config = dict(
    init_std_up=0.0277,
    learning_rate=0.0145,
    lr_mult_o=2.0,
    lr_mult_down=1.5,
    schedule='wsd',
    decay_shape='linear',
    doc_mask=True,
    train_tokens=570000000,
    max_steps=4349,
)
MLP neurons of a small language model. Each row is named by its layer, matrix (gate and up: input weights; down: output weights) and neuron, and shows model dimensions 32-127. Each number is 200 + 30 x the weight over its row's rms, rounded and kept within 0 to 999. A neuron's up and down rows have the sign that makes its largest values positive.
After each neuron's rows, "raises" lists the tokens whose logits its output raises most directly, leaving later layers aside.

L7.gate187,130,216,271,201,229,181,192,133,214,206,160,222,194,185,241,231,167,150,198,175,204,182,155,216,174,213,163,195,236,208,181,187,184,211,185,183,229,158,180,218,226,193,209,194,221,234,219,253,197,233,205,138,166,208,184,215,198,194,218,190,211,189,194,183,195,243,207,207,222,220,140,270,210,203,233,202,223,210,207,190,210,248,211,198,217,165,262,210,223,169,200,156,180,190,172,176
L7.up187,165,186,199,194,197,175,216,184,194,215,189,221,179,212,246,199,215,224,209,209,211,231,191,213,181,180,191,192,167,157,201,242,209,210,152,203,232,204,209,222,155,154,178,210,216,211,192,160,215,197,115,140,155,225,207,186,248,184,239,212,226,292,244,140,200,227,209,208,226,245,141,211,255,219,234,214,200,176,172,185,190,186,183,171,196,202,237,194,190,207,224,225,161,238,196,205
L7.down187,232,220,206,200,186,255,155,220,154,185,179,204,181,215,233,166,232,162,168,244,231,241,215,237,180,208,196,193,212,211,196,197,266,175,213,251,188,236,259,225,242,263,183,206,175,228,182,128,287,207,182,209,157,224,165,141,182,182,186,189,200,220,211,147,234,180,183,210,238,242,197,120,235,151,168,207,187,215,179,180,183,193,164,256,183,161,234,182,173,188,244,198,208,153,213,208
raises: "ces", "cing", "cer", "ce", "ced"

L6.gate289,211,210,164,206,209,228,284,200,182,170,171,184,225,214,191,221,230,141,154,239,205,192,215,206,161,167,170,225,209,159,187,205,184,166,201,217,206,113,181,198,217,201,224,207,196,198,208,207,208,227,189,202,170,229,221,260,182,182,149,190,148,178,198,216,236,152,204,176,232,145,284,201,211,246,177,185,146,235,242,208,208,203,148,216,221,185,122,219,147,197,238,181,166,246,197,217
L6.up289,217,219,182,214,172,256,222,208,149,182,193,215,199,239,218,243,241,152,196,195,230,187,207,195,167,223,160,231,218,171,193,209,207,212,138,191,215,169,177,233,245,219,152,234,190,221,228,226,169,205,190,219,204,141,186,238,185,220,188,217,157,197,170,179,213,180,232,214,245,169,212,217,166,222,178,172,150,200,199,220,249,234,148,197,230,143,181,210,197,182,225,168,169,201,200,200
L6.down289,177,188,211,199,207,174,150,202,229,222,217,157,190,165,219,191,164,250,239,185,181,265,172,200,226,210,234,188,159,232,193,223,184,212,233,202,163,277,252,192,165,209,213,222,215,185,182,191,216,186,234,196,188,220,191,133,214,190,237,216,272,218,246,216,162,233,155,206,177,247,173,197,215,153,207,257,226,197,172,177,168,162,240,141,188,229,247,168,240,199,167,236,251,193,208,216
raises: " score", " singles", " debut", " doubles", " Player"

L9.gate73,168,181,257,208,194,212,231,192,148,162,192,228,242,168,213,157,193,187,251,212,189,221,230,185,214,227,189,159,212,211,155,219,200,234,235,231,211,162,212,194,184,203,154,164,235,224,204,144,220,189,178,234,212,186,213,220,178,184,196,209,167,181,169,138,199,147,246,235,195,219,206,226,144,144,179,212,240,252,238,243,212,209,227,166,156,182,223,194,217,147,231,212,187,193,176,250
L9.up73,240,212,224,214,201,238,213,223,209,166,215,205,215,159,171,152,236,161,160,157,151,218,177,187,167,168,215,208,185,224,172,215,243,210,215,217,200,205,172,251,236,196,158,261,231,167,229,220,180,253,168,264,203,153,192,237,217,263,204,171,218,188,191,250,203,195,171,169,235,228,201,217,132,183,177,213,183,239,178,242,155,165,187,190,217,191,214,229,194,156,172,262,175,189,249,191
L9.down73,223,245,252,185,208,167,180,206,200,226,236,188,227,160,207,216,169,163,211,198,217,229,243,205,200,167,168,157,196,210,208,239,253,233,221,196,208,174,190,186,241,188,201,202,225,175,173,161,225,202,197,163,204,201,299,167,188,231,165,187,187,244,162,248,209,156,140,207,207,214,188,184,191,180,156,218,243,199,160,249,213,201,225,259,182,236,214,211,210,167,175,216,230,203,236,196
raises: "cher", "ax", "cha", "chin", "urb"

L7.gate820,172,211,224,156,233,200,225,173,204,179,185,229,208,239,181,199,207,252,190,177,160,212,220,222,172,208,196,164,167,175,212,169,213,171,177,238,207,222,192,220,210,285,247,153,194,163,173,166,197,236,162,160,197,157,102,191,165,174,220,204,238,218,148,200,189,275,165,175,159,183,210,197,163,218,164,237,228,190,179,244,117,191,153,177,211,243,191,178,231,225,176,231,218,198,189,188
L7.up820,204,166,244,174,217,177,198,155,201,194,200,177,219,232,193,183,164,212,220,256,201,226,190,244,188,204,227,187,227,195,212,167,272,218,224,212,222,225,173,177,203,215,223,204,212,151,207,267,152,267,241,217,181,169,152,191,164,145,189,189,185,237,201,226,176,200,214,177,128,227,211,163,197,187,210,205,246,185,225,211,221,169,200,177,206,202,179,215,186,160,147,224,209,246,109,222
L7.down820,165,213,220,195,208,179,248,171,225,180,208,239,219,169,189,160,183,177,193,228,240,188,195,181,209,227,185,239,201,178,207,162,249,195,185,234,201,188,264,227,202,197,179,195,222,181,192,217,194,171,245,197,234,139,184,212,178,148,133,207,227,149,217,224,217,173,157,196,231,166,166,173,188,206,220,181,187,229,174,245,220,198,186,286,158,182,190,184,189,166,175,190,173,171,226,148
raises: " it", " they", " she", " he", "ever"

L6.gate97,191,189,237,183,156,257,223,135,209,182,175,214,175,191,166,160,228,172,163,209,227,152,292,214,120,193,253,171,201,218,177,175,199,229,218,247,174,159,173,157,197,140,196,203,224,203,200,172,200,151,182,183,197,155,220,206,196,253,146,214,241,167,110,252,138,185,192,178,166,191,247,240,207,180,239,234,225,184,182,224,185,190,207,156,188,253,167,222,165,237,205,209,223,226,191,199
L6.up97,238,222,208,136,161,223,205,174,220,182,154,195,219,210,192,182,232,256,179,163,196,164,169,235,177,180,227,210,191,186,147,182,165,205,207,239,162,162,169,175,145,170,207,182,148,180,188,154,226,197,195,190,181,206,210,256,232,251,171,246,200,175,193,230,234,217,152,174,220,199,233,205,260,165,211,210,212,204,163,227,168,220,218,206,171,242,188,233,190,191,196,188,258,210,148,176
L6.down97,218,197,211,195,170,203,233,183,193,242,232,232,245,181,192,159,162,173,218,161,233,205,261,179,150,147,227,243,212,163,185,193,207,223,245,228,171,176,228,155,206,192,214,222,262,167,225,256,171,185,228,197,193,190,227,214,167,203,150,218,220,217,200,218,147,199,220,199,137,237,243,219,238,243,183,198,254,176,170,199,212,181,161,299,175,232,137,211,181,187,230,196,143,204,215,235
raises: "ered", "are", "er", "arat", "erm"

L9.gate139,228,247,169,174,233,214,204,179,164,232,207,223,178,229,149,262,211,210,189,197,184,180,267,166,184,227,130,170,164,188,163,211,173,200,171,240,93,190,183,223,226,219,197,221,189,205,186,165,222,208,177,257,211,168,162,201,173,247,243,204,179,262,214,163,228,179,195,214,127,276,200,207,169,151,187,222,186,213,170,200,175,194,233,200,148,177,196,226,183,212,180,221,271,201,206,178
L9.up139,275,273,203,178,237,231,195,250,151,236,223,225,192,129,240,173,286,173,248,168,171,214,206,209,201,213,157,205,227,215,186,180,220,183,172,222,197,182,178,144,218,185,202,217,204,188,169,147,183,163,156,164,204,195,99,186,212,166,207,192,125,197,187,190,204,211,204,215,148,201,193,158,188,172,244,212,208,167,187,211,254,208,206,193,189,187,210,177,232,182,209,215,214,212,144,155
L9.down139,190,198,180,148,190,186,170,155,283,239,175,213,176,172,164,165,207,214,204,211,162,224,214,168,212,196,196,205,186,193,218,234,183,241,254,229,202,213,131,235,186,177,132,206,253,194,202,196,178,202,241,226,199,213,210,166,168,180,229,156,186,287,149,204,183,225,197,189,174,218,247,173,164,198,225,259,206,230,169,190,192,181,191,222,234,178,197,222,222,212,234,249,201,193,202,200
raises: "ness", "ason", "ura", "ama", "ural"

L2.gate745,189,214,217,188,206,223,215,218,245,221,238,194,211,239,145,208,212,168,173,187,200,232,157,228,184,203,257,163,214,223,183,198,166,221,187,170,163,229,159,227,172,188,159,183,219,176,218,244,200,143,188,183,178,242,223,256,216,258,230,177,212,181,222,138,181,213,146,217,207,239,185,220,205,155,267,209,170,228,162,184,167,168,206,206,168,173,197,176,243,146,175,195,209,215,198,214
L2.up745,172,242,165,219,176,226,221,207,176,257,173,241,174,185,199,204,184,185,222,174,202,192,242,182,178,215,264,175,203,151,204,197,197,194,195,208,233,218,185,256,197,208,199,191,210,184,211,168,171,179,205,225,271,164,227,203,149,207,174,164,189,222,193,153,168,166,192,229,233,179,214,124,227,193,173,207,241,204,195,187,224,248,180,271,218,247,195,234,217,194,208,186,175,130,179,210
L2.down745,201,220,212,242,210,181,187,192,121,205,168,257,162,156,223,226,249,240,196,160,205,288,191,207,157,156,219,251,134,187,203,185,233,238,252,250,262,213,230,207,147,192,194,199,199,235,182,141,189,200,213,170,184,196,161,181,175,142,171,213,200,232,167,233,177,196,183,183,169,197,226,221,220,256,227,192,227,193,202,185,234,198,225,250,184,211,215,207,173,203,251,214,198,192,171,206
raises: "ris", "rum", "hard", "hes", "ture"

L9.gate683,201,254,214,178,188,150,164,196,186,199,153,209,190,213,200,243,248,167,189,179,214,227,233,209,204,191,183,221,227,208,212,139,185,229,210,253,223,262,176,163,190,208,203,204,157,238,222,152,171,206,169,185,209,173,241,201,187,160,142,163,213,169,206,174,214,223,216,162,206,243,196,187,192,193,183,174,228,188,192,216,167,267,199,237,209,168,207,198,197,142,163,197,152,240,203,196
L9.up683,183,193,183,198,164,217,166,168,177,217,209,167,234,127,211,223,199,208,187,244,171,178,141,221,231,193,198,207,188,169,218,220,169,228,195,163,172,173,205,242,191,214,250,258,162,170,207,253,167,209,219,199,186,176,223,183,293,200,202,234,189,175,172,222,201,215,193,216,129,192,221,211,189,196,166,214,176,189,250,186,197,219,194,230,219,193,202,185,261,260,175,212,193,164,243,224
L9.down683,183,194,205,202,272,230,199,157,185,174,186,201,223,202,189,234,255,229,224,233,220,167,154,234,133,230,241,215,176,256,206,178,185,159,212,210,213,195,202,195,203,159,183,208,182,202,229,184,211,196,161,205,259,135,242,186,197,166,174,159,209,190,206,226,155,224,199,150,238,236,264,264,247,188,154,217,182,236,182,193,160,169,204,158,224,255,211,173,182,194,146,186,143,258,205,244
raises: "ades", "ents", "ists", "ft", "ror"